From a checkpoint of a small transformer trained on Wikipedia.
Architecture: RMSNorm before each block, rotary positions, no biases in attention or MLP, untied embeddings, capped logits.
Training: a variant of Adam for these matrices, 1476M tokens.
MLP neurons of a small language model. Each row is named by its layer, matrix (gate and up: input weights) and neuron, and shows model dimensions 48-143. Each number is 500 + 40 x the weight over its row's rms, rounded and kept within 0 to 999. Numbers have three digits each. A neuron's up and down rows have the sign that makes its largest values positive.
After each neuron's rows, "fires after" lists the tokens most often just before its 100 highest values on Wikipedia text that the model never trained on.

L2.gate512:481483526483504513491550457536437568506527493505574556495469516449502548555545484537484621520605515505503433494499468523502499457499490472464522514569456582515546533468468458450479439529517522510519567527467508513475518482574484562444435496494539464505494603556457495480461497550480510477
L2.up512:497506528490474499528508519600417513468476496487520503475460446544453475522491482538456571513528486518541454465496470420541545487429443467502508491504536518528461461542504522549520459532535444520511516472499516481505536503469475507506472479476531436501473482620599497485544485541551510483
fires after: "–", "-", "200", "199"

L2.gate1174:495494563517554464547490542501534501469510537500573507456407498434425547542398545483485600502496526524493584488537530508447455461501500401459503474492570596507495513426532537575506511513406531436483527486515520483487464527425479556498522517472518548458426485520493503538530503555490561472
L2.up1174:479460516535475513511501524499488498530481621470450516437525539451469531430555535496566565552533463490470435480476495464481555457442493442550489499408460471612462491525500479491504456520529504460461501470472460491527535484526451449475556501482531575542494500485517553563537490538494555567
fires after: " the", "|", " |", " an", " a", "-"

L2.gate1222:452560484423459476518461596479488519534514528548473506479477461503506452564435507482522532523527504442478437522520563524503513481522479518428547487480530462579527590490516542511531529430432490453454555538490520464488464452452490543538477554586607509423421542518512441534533456573484500487
L2.up1222:473469519468453512453390526536493516515460416454455499513515494437471469496543569497526484474449482481496489490578460468517479445474489492460482510549512457568600486496514493453535571503469519488516495496468515521518616433509493518544452529539467483535523533518490426557445483497493494461
fires after: "-", " Gu", "\n\n", " \"", " D", "|"

L4.gate980:479521504525485542486512505495507578382439543498525460453462473476500560443484530462443491509513532599542547573469528471509470465425539496493517496566552454525523531519522561519473537410501450507516514511516512484557489444553471516479466488520532527484454546534529561494486567409485571498
L4.up980:486559524493470486609491462551502539480553504510502558421431498469495481523420473536500492519549505527470550499452479537515507488451523534480510503606477560500523545542520545588478509429572459489518530511450462511502477520522459493482531552478566498554488559541514450511463541557523575498
fires after: "\n", " |\n", " ", ")\n", "\n\n"

L4.gate1713:491521483476505551603541548522522524547439519509523504463470537551501468504468584472406456450498482456411449570510484504486496439458547495508547495466478486514490541513480442601461497504446486535552564524521539456463565521514506473527486493522480488516504461464512455564434468544549474474
L4.up1713:488478496556499508474470493520518542512476492430503590482515497526491438471433460517441481472499550498488455532432489501465552426465466487471547471534482467492521529486602504421531464500502448445480543452527481556522508543469569474434439477471516559538504504476492515479480459549499440534
fires after: " ", ":", ".", "'\n"

L2.gate662:488521468514450443513482488479511482445468501482472448506450485526541508449557496454521477441572535480525475454527513493524416495492580487439494519560551471521511533478441491554490500500401562512535463535543453599475538494515525533495565486427466525550474539468534504453502488514524484533
L2.up662:457550469500418497555505499455458460424477490467475441504500463523535494515509483544502510569506539477453466482521540549489487457521482492487473510631540491473474568507464558552527485515472523428535448543527529499468484479500598577602498515476496497508491549497507519505496496576523541492
fires after: " |", ".", ":", "|"

L4.gate631:469617473487471460475459549468471515556482537512516444465451533492491453530436535501498541518547499538526499482540539490448532476484459481487534546498517436532581594473468501509449454564506512544477503479524468478486546519514508509462520478572514400441575507491553472500398592478557507465
L4.up631:500441473533470454508439508485452545464523477517590509477528521431516491495539530526535501488514508564478447523454541542491504515508527556502478491537456507515478486526451518540497513521538538514430512496476450477541459508475564564549479538516475558412548435529505452514482521513544544442
fires after: "|", ",", ".", " "

L2.gate1476:550510563492481555514527514453494499487504528478529412492401508553508502487510429501448479458512515452457366526505485600536462461448512468480490527499491530492538495522473509550488513519443553507515474552605467547513451479575521514563486500535497474555497504455505554580411507569479478509
L2.up1476:487484455506471548446459467436430500473469464516476550563534552479462500460534448466514522458492444457472535530489486447505549488511506566477536532481559522470548530472513525585499419613490512511496437492518461546472464491515567551500562490526494409532547509529470568502508513430458489487
fires after: " (", " is", " =\n\n", " \""

L2.gate935:501453522512517545508536540490463457551514535513466513439468467495577511503438609513510520482498487476461413544483502586502503467524546450463453465452492494490496472494466501500509440453493533501462522510547573578537512588470524438527501518472520495450450465466523523531556462527493560529
L2.up935:476477547528500516455568527484521459472536479524545462458448501524497535503480570504506534520477534508509493524479516505476403525528565438470467504498489558485583534483500523501524436509448522442459487519534475470497509508442471480488516546489432489576533455575517514504455540466432538485
fires after: " the", " in", " In", " sub"

L2.gate691:493542470438522514506492484463478481505464525403551443468514452526501487455517578425515555534495482484457434481452518551429474488443512451498523542576445573451512572517432558465523506514409590513499488518522441563550475517434550507475449498512504482466537466521481566473421564521563553517
L2.up691:477535549533429465484492468520453528493484488545519477519504478470483536439474585474547489495496560491459467504515543452507479497547482512517501498509545480502497457453548431530542494584543461478481491479489513484548532614516422478477490511488513569521525464535531505459619493485484504507
fires after: ".", ","

L2.gate1532:443478440433496568459544500549519548540446436489481487478514517560491473545507522505530543574539492432444497583516543485464476483468435469406439523407416455490495451476473486462434445538420510516480507485529467524544483541495462454504535539496546535455512491445532468493458621551498553536
L2.up1532:474481515510474413474494518538455516466482473465502529509481487486501536546537543440557493527521477509448558518515465434464455501487555489476377504547484458522467511504527512531492410426481460508436511556429403524559492517537540526529542494409510465535507445486628543534469495517517544473
fires after: " in", " well", " followed", " In", " along", ","

L2.gate1477:487557505413470458486489489499421563432499476523566498507491480486402486590436524482397596475548590453473479555496509483391400500531459435497531476573452453541458505453514551536438462443414501434527515597511526480481459462495485507491441496438496483486456445534517482474506436545475554495
L2.up1477:495471431500451523523457490498486571516519494541468490470488528452518465444481511449429480512590511505535527526532526447529505467531509446477525489450542441495503471476554481533496483430496447476458486475420432554557514473470490505470466525492518528461450339460452559535487507425503465486
fires after: "-", " and", " |", "|", "%\n", "\n"

L4.gate1685:463538489516416514490458503469495522526482462453514486429430512406490550468474464451448474549533491503463483589506530413484446480504502476506518517452440543460514485541551490494484454473493494445442493508510531477472491480525540540442495525472413561446499482536507501599454523512485542500
L4.up1685:469547501453546498455527489546520478534502481521448494489536560491514489520527482492563496471517445443446462502523470499497511479510495519558502522471442563553599531491467441534554521443476531431406481486563433480455480564471524406396512523466533453432592486469497535470470519501483524472
fires after: "–", ",", " |\n", " ", "6", "4"

L4.gate174:426606449470459419535484458551498524504511538474485430478502541493556499543465518542433508489466535483482428536453550557485473496426516482473498553540515559477569491407467550469491484550462543540563429554488475527493411500537514476524480506467498571478478537507458482481433559553509534554
L4.up174:436509540542530428510546530582547558578552496542436519549564514422492458594455533518498583476530557511472422456468505506485543433444520527468527505496553584561579488487458562442515516505502518582471507502538572552490531482498522487389514529539490522519520510499493593480511509533505554499
fires after: ",", ".", " ."

L2.gate202:464594552532484535544473502547489507521437510487587475539582486448449521465406564540506541448485500488443443515472472496552526504405488522485542443537468560471577556474484520472483507499530556507542493458550492480503478549535440519473507450489505557543501516589452448563520482570491496443
L2.up202:443441545554463472479482494424579580464573490483528526467497532498528550476504501529508548548497507559555486527457510467531463555527545520490539444445512532487525490511546443495501525534523544492509510544479433425515432483506574507473522453445489521533519507557439525512490450461512542532
fires after: " ", " the", ","

L2.gate552:528501530516475422494549477525473533521482488470522499459480552470492498483551499508586579480534500450457459547510521483494507521482583495421452556512524542493517537465555538515442462503476535556525578537473500478487530562513507513491435534552489482463523588567482548453526531516416540507
L2.up552:472555490560467459519480475506553497533562532475463506480522552499573571479439511490526570513462553545450486556456519502450513516431567513582546429493484520514518528525541487487574511464564501471447425493481530466462473502481488409449537498422470538476530446437504530486589472490496523477
fires after: "–", " ", " to", " would", " the"

L4.gate83:429448516567521525487480532494428524519562490537460526506515480485527474540532548526457476532401533519555452504485555497510506466507475514485534437522537418481462541510466505462487518502457550481451531466526521528435557434442525500502486550465541523539460523538435478490522467502475499542
L4.up83:449495495451473486464529474575506463522540505430459523535535521437479466546488513533535488476514516546518518516452467482502537468561457495486482516453600492539448447495476503462475505495521465490489453558477524495487445552468546463393532541487510479472540478486483453535446557502471517476
fires after: " |", " ", ";", ".", ":", " |\n"

L2.gate667:464495535518483580541570496550453510471479458565503544405443545489375546576487452582455498493500513471495513508480484488483528538472498487468505558607473514517541531476483511546487522437428507518479524527502520543509481496546462510455485457532500548490459484518553520505496442477426483414
L2.up667:506526505521572543478585457538472525499524538490444493471505460523527441624468546516495454531515428539551515464545482492450587488434540466555531490423451381519534524504446540502491493461531499517475543478511536516585487528543420498495542534457601466502422439533597493486512543489543485503
fires after: " and", " well", " ", "201", "200"

L4.gate1369:500492442567501509487466502507501484509551548484577495592478481538471470540520526496483470521582403527597520515520524546575497500491542562494485479507522490420551466521533484464484500468459531428482546495476524519495521513404473540540526503477518526501425490485491463475515484525562503560
L4.up1369:480456502524532460486488596499510491503606477486510560561443505470533438521627475488484512470534514497591493488460549502521539514598488547507483474542506467528416460472503506515499489472469535487472528513501544477400553514480451562474536447481467498491559467541515517451485559505427527500
fires after: " "

L4.gate648:522510535486536534451571521489470537464484551467475523485522493466506478532478551540538549429493527526506524504419452437466510530516448476524429504516501523472513501446551525532504490588499473460520537440464480490479488448501550497547554502536497527517481499516579473543557480465460560496
L4.up648:514497476574455466571499443530512491475513527506473524450537483552460548437496466579499585611479533520532465526443467481528426497498564530512456534422434485519564502432478528495545478485499467487386464461567533470551517454526497450514510484497501513523501546437466452470377545481413514447
fires after: ":", ",", " that", " as", " |", " was"

L2.gate1800:486547476480565532471522483514527519555437508476563473480478464491466525527410504468456522493533435422479494493511508418536464453488522468551457569499475441594500496532433460572514479523521543525585500501569463564576507537485516462446451573412544520552486466514473421554547574467436504488
L2.up1800:492508498498471470489458531446551494455490470410527485475464486478496489532469514525479429518466504526513451471456475496510545558489516488481536559470540479569461542462487464509465518480495493511507558478581479456528516486531524470467488481585500519510546536499520410463417537475566480542
fires after: ".", " ", ".\n\n"

L4.gate845:515522514465497576506438507532391569383555529457434553519390506491471487490488495503502496403486567530540529521557478494537448502486475517568496507482513488461507482437551527497471439504446503392455476430544529472481496491469448542533497435486523397528437534480517499486506544469496565467
L4.up845:487549503497494501490482501468540514464534512460486504508513493419453498549517492503538451524542495554517495534482478521501504463470560487515443448469504513469481464527535485474436442517583524431526413482459518577491489500433441516478462521549519558533479465519476478584403524470506439485
fires after: ".\n\n", "\n\n"

L4.gate509:487515521476542482523465523568508451539432455412415523524510616522474518548494560530526476463503504485543449468498440492507489494469530492540595477510501447470492457431559497469458465443489507513519543511501478491502463440482430472564479485450453531408444546451560501505497520462518523511
L4.up509:433453529447553541568515582502548531460471499483544465492558494527475449510520549463452531455471506441508472538562505500449429478539455444567551507589550530527513531520483435533524517508577458526425545515567516509424508517520499501504470444502470423433463528422542462520597455497450502534
fires after: " P", " C", " S", "C", "S", " K"

L2.gate46:459555549429507471472460517525471478451487543579557456493491567425503536512480522502572613537503537491518458567504449483492510548499504463471503522477479583579590523487394556496518578575498499473448527547475474525452501529476557509489552571428577518474557586544532537478505530464489540483
L2.up46:490520435517463440516496505524496545549454490535542433489513545518552431466464539515514474438507481466539542529525530559475503500517513502561543443517489423514487577502494576540467557468490508491496507521548484474530510597510546461509548470493487499419499441507505523524530511531533531414
fires after: ".", " that", " a", " which"

L2.gate1465:498523455410450469519536474519468505439501498500549520474418477520492520545484520500486459448540515464515518448535468509526470501488519553426503499466539528525544541459478557518436507585459508463544533504448498530520535470523408565475467519494515448510517547500568507465517469515540482508
L2.up1465:489589498479457459551571506548561414457496432434487493508501450510513434529498505452460526512470483474527469445474531483461496476431484522542600542394519486483530489497568513497556541491454552470483440464554514556521554453420470491564570533506487538478446481474491458507449526484554463488
fires after: ".", "-", ".\n\n", "\n\n"

L2.gate1208:460581472443493407481471457503486441491503503500520445550515501574531518527489549527424502481548526503458465497584594508435458536520478499477456567547528491443541568434504551436498517564432502495502452535506515557447519477473546527483532496533578449472554524566483515438511626473509439508
L2.up1208:470502472524482547490559445523435484395510472557390491499508452460491541481494532501422525513486519583514485423535494515428538531503491496472466522534525562454462510450583517537441491584543519459555498537448421510444468489507508433532420472489547451449503454464493468572506496559543460568
fires after: "."

L2.gate260:428518521504444532490482487508485490515450493524562478485594581486529524508440495457482495421504536491458517470517515471517532610425498547519496505467477493520566571480440508506467468494536586510513533493489524579481452509501475521486474527459482499532518499477503460489523519526476501499
L2.up260:455512501511575495485496563553570502524513523533530533497445481470483501502509486512551459496519476586610528486411493440530527479516479544575456539488421537457491497451498454511523526574454442557522571476504451559456536533518463499491449486417526520505575579409536522487440462486551415520
fires after: " ", " had", " his"

L2.gate284:412484579519512498493494540534544544527455565487530503426503521483522481515466466490494457478545542442479518502460426476495420517481484536496468480477516544507436556513470570496447521556534473543460559480457449457480478478482479497516584570516491475500530510538506569545432502478501471607
L2.up284:492479543540498478471573506620445433457488517543473572538571451543493468559509529517474525574441548483408546517523513487570510483536509445505495458489446474512461552508527510427515512490542460555526445519515478473486444546529498503478553496518533516474474458606454603476443616489475507456
fires after: "201", "200", "0", "195", "202", "196"

L2.gate1089:477604468472449563509475519535382471498500537487515497477524512528498534525462566503447503480504533488513445514491514536485461520491484446502513506474492449507613473491486495510461496506455505522481551536509489563472480531504484490447400553507492460486465498507523509544480527550465516550
L2.up1089:458502492403511532496512554474483521544542539474511553430523518464525509524469489566465546535519490483503515498512498427514573494505458539458453407507573425525511497508525507515547487486496540439549536526521514459434526528537504507482416490554456574474466484466556474520536460548516533546
fires after: " and", " but", "-", " a", " the"

L2.gate1140:516501544490519477437391537521518543484472520554515507486528510491513527546512504528453560535469523374469538567527468481528459471494495462533479521514499596554541443487445502547461422559458531527541535563486496489498511483595511528509487519461523533488535561574548521490512560496455491448
L2.up1140:521487548525489470490549497584547515475504606522504461418492464541491501494468466579461512523468522459532507540537507484467514509480497460520504548461485562542582526488475433547460518503534485481482532500465495459450508481490572515528447493527519472464519565480583567487540460493450495497
fires after: " to", " did", " would", " can", " does", " could"

L2.gate782:456562576503454512557490541448566493535520478478506507483498491450480509543502536438503561558488512527521516512459440509530515543463513478454488487534478488493492500511462517538489541419504525487400597536527507523534509464582478529468490530525551514457475499556522454484477442486470491449
L2.up782:423504516652465577501460624524529489486424505444499540531518503537546483590499549493566502567473479541452552473542506359515502476477435509496540467476428457487471458488507490458495475478519544557476488517446555535544448496545489540461498529449480539522482403508505528472544449560469584526
fires after: " and", " ", " to"

L2.gate1283:432516483516418561452526510523509544439451471527517442483498570484527501495544564487515477476590605493526446483502512508469435472474488542496483516520469553537532547504509534538466493547489495504479505569596452542554513457552569496457532498499497543545524482606529479546410550461526510436
L2.up1283:489582528500490496490527528513454461457514499504540558495479625496511486412496562529592561462510441521444447566573406582446507503506505527481457508457539510483526505486475467487490528574473482500484572519536464471566466555513491526518467476515541495491475564557493487468433469467500508545
fires after: ",", " ", " ,"

L2.gate812:479506544505513473411477479494522504491541478459589507526446533444510537464515495428470526438508474517538522463600460492478478554528483567469527511484497519506525526480407523550443459496467527406480498508519478462450516494524509549496506493495493474543458580464474462465524479539400546573
L2.up812:539448604429521452473505489528431465554505545489486530495541531467491491566529488498454505477488532471552587451467456426542526476549478493542510554480431502512461536533500498508527539435514520497515489489404530507524577480460503463486498475547578439481496508547463429526532590538554502479
fires after: " ", "–", " ("

L2.gate1916:502504531475473504488478622484540501590497544546551516500514515507479554544475565487487563579483496382459520500455492517531512510510507459471502522483506518532558571484397515522514468514466515452519552508460535574452460536506464494454541514476530497449529486474491446507537442570458518471
L2.up1916:467549520491503461496573520566528434580509529556547602463538484525448485489537473499459485528487473431467472445455545474569552433432456494483504507469588499506510497476476495453446503506469483497456511395464489492459457526495491457437502486512521527487483481476557525519434415486447492434
fires after: " the", " a", " "

L4.gate1151:478522492509473418529496468499515532474556520471495445390458610532489482512438488511435541544436518518589457494537510458497445494453510499513440617523477465524520531459460568513510434541479530496496504526478511472436554504483490548461436540447559521475552522445515545461499505543482550491
L4.up1151:468531486490411479465488463512616505508553536516478475517463576561499487470481506419484461559433524511420437466510483512479501559491641474560487475446396528515495566553527566466556486571520550515487460488482426611492543503549470533508480453514534514447494441515507539461427508520503490466
fires after: ".", "193", "194", "182"

L4.gate742:478506499462500405412476557560556487579500495454487514491461462481430503462486550416462487514498473458549499543497493496506531514516515502469535525537497467459592473509500516499501513524448472594519554493555448535509491539523532478541505452530489466428501491479469538476450522449450482549
L4.up742:435514590469494483495545503477483489483519504484492483426418493556518506504519536521448442513545553532554492509555442505515444504498495488462446486500494479435496641499550541526534491500467482495424511537500487510460566528501608517575508456473523479518508565563524545505511543481505476495
fires after: ".", ",", ":", ";"

L2.gate1268:552456502497558470503498506523493562472516508527509509494458486460476543497467503508520522539467538476501518480473472455489446557523590516511461487536549520468468431507479533577492503455416517490558524498523536452434457451518428509523485524534520537508355458473484457538527467487427539502
L2.up1268:453504493458484477460459562420492566516513555508468554526611541443464492524417475507499535499470481469470436521486538487484444482506452449480544451455506503473508479570488517486526460432505516505429441481507442447549492571494473538526488496523517507494482484537520386589537541490447509467
fires after: " the", " in", " his", " United", " In", " a"

L2.gate1535:459517558533508478488556508531465448477435427478482537420501512531473507506485489504471587494481596459583517493460505499465545478523483481500471521478519538437495495445538513504446488544493571531520563562490464541485430508593532480438531553388511452484515587556556550508535459533462453519
L2.up1535:472473527545455534441477459499481496500455483451506498475573484562594443560575549594524539457453541496466503548489569493518531455487460443501520507477477510430459434485515477536467473522524512525541504559505476571525488505570512508456506520484495492503529504542539534515469579473467475603
fires after: " in", " of", "200", "–", "196", "195"

L2.gate954:489523550521411526507527450527498463471488502473501470522515515449491504492455517548434548542501515416505507541463502535548472471525548519538546491505439498591501521485493473558475478504523484497550571586500466433503532477514490501466488606475548511514508576508523541547429515493438502459
L2.up954:527528439524492536461496531511429508510499498523525445437509481497476503511558511470486591470472531530560518487584516534501483454513463398462542516473443539520475534464461561495529533512444496441530484542506475526516494539522391526537557545527513538516510511490461569541468517485568528533
fires after: " in", " (", " of", ",", " for"

L4.gate1012:441483478521496512514413554449550518463542551520558548465447523499548501406446505420547551498483478504509468409443468488494502532503514539498505534545463493549506427513473535519459458531435532488462538549458467497488509521512462538522503450596494531554461531477482432434513514551508558584
L4.up1012:499499535489548465482507468521510492483541395370490530471465526408496461492471544515544538456527512537554432527491449577505511487479447489507608521515480499546433515464432493545545500478475497542497493454543475541492527515465565518511524526499585504537537484605534445475488546502487563530
fires after: " ", "==", " named", " in"

L2.gate644:438497520456511503497500519524463493487529490545507510500503517469493521488517545483520577431498486443502419537470518475552447451496449473472521522481441521484483508500489512442455443572479536482442592566517480477487428474510503446443420535491504461537468532499507513534494514486478464550
L2.up644:506476470454543500491496496439591488509549503605457500508486521496495513501520497421485505474484492563514508515527538458523557520448444540429485528566482451532544525470516425371502506520551553586539467482472538547495465492583527482468498512483561532500550464449513494508461561492523449477
fires after: " in", " (", " of", " to", " for"

L2.gate266:437533501438410574541524514446439499482535532529527522383496529479493529534450538451470512533522562569483497528497514486448499450454462504503488541528486411539516549473455527552509495527442468437449519536468523475536534485486474502410512499469531480431503479495516507525505574502470479504
L2.up266:471477527448499547532497575534486510449509511487578493507374464459478496518476525490458476568569500458518537485512513466513477467505485543457533502514530516569483507530477522561534509412464514486504547547526492473506480505487485531515561518455493504506466432433538557491498415535502557501
fires after: " ", "\n", "'\n", "200", "|"

L2.gate463:537520584460441528520500504520505519522492530489493519490475547455401537422428468475570554515570606485502464588456453509452442529512418495478463523457505603542551490492464529554526561517468549491453508527479490492511480532532513492514485519588576473426542494476489497472508549522420501483
L2.up463:447441463476525546449499489570514539443453499479518524508498478437499547515544465464494498533502548470531525555618471425480514430486523503490442500451484507481460516452500405524450445485504508493555500475515473541510513503518503462504495505419514536487547492474484551453380518446391441495
fires after: " in", "In", " took", " In", " was"

L2.gate778:502529434572467510484509457496508488539549476432476479489481499495431513481507470517534534519535468507523510617523452533510553445524515487478488493430419562557453540507532496539441538506466504501453544528478459522501455477478542508542549528508505515504507582547504416523435548456507542421
L2.up778:539540460501490464548552462504540494526472511438429446507522511535498491514425473550518500520527481479412528572498525485486486498511480505494497483485420552520467494515511563496471519450489528585427519530473454491551524438528530496590540507632548512464502523510533474468460626507482508479
fires after: ",", " |", " Mid", "\\", " and", " as"

L2.gate421:512537521480494488487509516504456506523466493522562501463546557527552494440544527377504416479601494444566534506489463475468606524510450568467552484496516472532546537448451521559473512513470458454492542543551487525526496528444434470501491557504566448539495522418504446478493478543496528525
L2.up421:502605487436410433502509486529451513491552465532419533565539469519439568534545478477423486503473535487508462463540510515561437478496509459487520502477501467586498523484532511527487517471472541495522486589495541549531535500492561520488441508419449543452581502502506539496585507530537537452
fires after: ".", ".\n\n", " \"", " ("

L2.gate729:438577554508518517491389468457506498458506572466482545507486503501475485478460468463426505445530561535528410473483516507478505511548493542568573450485443551496572458508546510516452433460483479446506534502491423530515471564532457509466490491450454553536477503470534554478449581550473528538
L2.up729:471502433486500553541464492476511513433461493498384542475566445451475484523491573525520504534449470500473507457522535498516455425490462470465539475542459465394549470509511532435439492555480585452451456507508477421525477463524510576448472453477487519518523486484506441518448485548506546494
fires after: "-", " (", " \"", " a", " ", " The"

L2.gate1290:481582510469451447505457514541439504545532482515548520489449515517513574479331552521506506495513522449477411495481499518467465518453526478500601526504413524526548599460505496498427486477479522512477493574533557474515469500486526518485493483516523443458454540540461547499414600526550556548
L2.up1290:448495461449441519547497467480457441501547457558576483536501545517469545521502426533562469516467438465496581445564519505485553492527568553551462514501564499426479485574523450517549468475490560485497508458467553471470475516484593452580471534554448487505471564534533549564459527445474473515
fires after: " (", " \"", "-"

L4.gate565:470496520470513509504489554481470494489466508571531490463503539473502504551440513551456512500490488415492493494547502530482453465561504479441414506449517436570516496436452476537502512540468528520455513420624519450514502489400438480530489468444509489483559526402475427487483548539537465488
L4.up565:529465510571441506487475540535481488481465495541489575481497441482508513558429541448519505575441432554520513494567432525531453509487539497461496539459441517579471480477471480465548515551476539519482441444550507538528440518490510525527552558500562524463476492453509419495491546472499480491
fires after: " ", ",", "L", "+", "2"

L2.gate1464:445583450473451446484451499576444532412531486512579512487469572484473503462538559480552519460477497432490483553532477454500498472525507527441505510553462558491540581453504518538489483551496541439468557503540428553460425450524502540493509477500565494473515516512516536538491586494487508489
L2.up1464:515555592500568519509495502464435558514507478561474487483470567474477399557474583499515540512434497549508517556509526511511508569497515503521532507510475431510537500515515480432461419482538493542512532509475532518541574489486513455494411508544533531518500463455514455432478590468554447458
fires after: ",", " to", " ("

L2.gate289:493582516475489522483506478444496444507515487459518470441462572500495519464492479443503523462508480451504446549575518531499450480447441537527505527497389511530535532470516566481470499532508500490472492503510475503567526473531487448519496476472508516450458543474486532519443540518480674488
L2.up289:504481498467495466501503481538459496490404498533526433589565398499457526472457485431478466499460513499564463532514496477480463391468427496523496531554467525459570459517528483394463511508524545493473442440417522496554580463418430518487551488463440531488431481460588505490507466525514501472
fires after: " (", ",", " \"", " [", "-", "."

L2.gate1615:452557517470577502479516391517340583472511493521523483424508555455385551545534392477510483444536476472569480486483455448518557490473511482510540558544509546559487475491556524515505518516500492489508511527477443590542477491474444438491447487550530410463448529543539450439508532464532559480
L2.up1615:479530548543507500425464501464513541523476510549443521517559414542560515537433506491493494507476516448485434461533568480522524460480496467496505494536538464485546510473506537564542465576503481497491492560561541583474506490476519473535468515471593474480439465465606507501542463484478577507
fires after: "201", "200", "202", "192", "199"

L2.gate1034:501520539482540501417517562514452427430513484434518554512485455442506491563487493492482545461514486462563459559428573435514472471505491488457459537509485524517493494499504567460495523508461430511481473516421488536502496513487437514528519550496496459479525585547496518470516467519427510508
L2.up1034:498569556477486576490512527545476542443547486488485534551501557472483529518573489487470626501472525481497536502510483475491474403554480461521498560498421575508514473450473494441463518540520442539448552602442383529518513540508561429479501465540514514510500602544477520456501522466467467481
fires after: " of", " in"

L2.gate1858:446473505490523457549496470474436480467547499503573447498498492461459494580512447491533574547465508434508520570574475472459503496501482433467490517541450521467481608490492473538487500522521484442544589514463489420480521481526523508562458511551572511426503542574542524427529572520472463489
L2.up1858:484540517436559508520537522496521480441460516512599472468462489490500463542542548496477510460534473521526521519520507512491448357518434492463442495551519497439547521510499446512559498460497446463493516568518528459554525470490553486524525471496469576481526497404487531453506510483442483467
fires after: " to", " |", " would"

L2.gate572:471535477451473459514524561507523530470508499500545496510458527541545544571464571515452495518496492467525461489525417592499432458512468449493477588434445550544542526502500501471427516504477498515495493512478494538484450496492475477489418516558524513514522500533499490459418612573510457538
L2.up572:512485470547529496571481596521572532522542476517554536502578455475498481501505501488497528506465513457480499518459541564515478482543498478496557529457472535534466485512545461494461501474448529478418499483563515528511520594519549482462584529444622530508586442544412502481478533526499454442
fires after: "–", ",", " ", "\\"

L4.gate835:445556502495482467575475488460537473533500542478470571469489533533453529503512534470500478416453452495455395486517471497442452551515516487519530621493450540418508563440533507479541508596464547476481478476539581525506541537471508536531472507493507493507505468469505474543507524514528456479
L4.up835:447537467589499465437476581472491499477527529500525481497507572528563503505448543581499457507521546485516485491497511426496484491487514533525479474522493518480511535480435506488535469586523496538485521496548484541472495492553534538430504502563558470503557461470512493519513509556532483544
fires after: ".", " ."

L2.gate1299:515529423487377516464537608520478527506491475542572478500508420425500558545418599542459491525510587477500522543499546539517445485557499506429466533490470538493511540490466500509509423497443559518539507571477459529485478524469492541533458570516571491552456500515503456553491487521501572466
L2.up1299:542515535490443531488449546478473443429455556545468526538523523497499505440562529467437516535489477518564492508666489462507477501496466543455466523550519468531407494503549445485474492487518468497536474512520473461566492437445463579576506500518504458523493435467412524516542558503440475441
fires after: "-", "|", " and", " He", "Dist", "."

L2.gate1344:489527495476502471433448502465471524394574475490507486505474568446436462486492534478470494458521509439476474567485446512496518528514455456478499506474526510504518515483490526410476532568432502427542509489481542472430500462474507493468489529509535437465545561504526507509485538471439567511
L2.up1344:503499447456511489441462460494439522447443412563493498535489506477477504540485489565497503502514480462501575526563531458504483517507453465496467510513445516475457489515489534447452510557468462505459460471498457443427513459453512468478498557479605531425530527551485551462517524369435500517
fires after: "1", "0", "3", "8", "4", "6"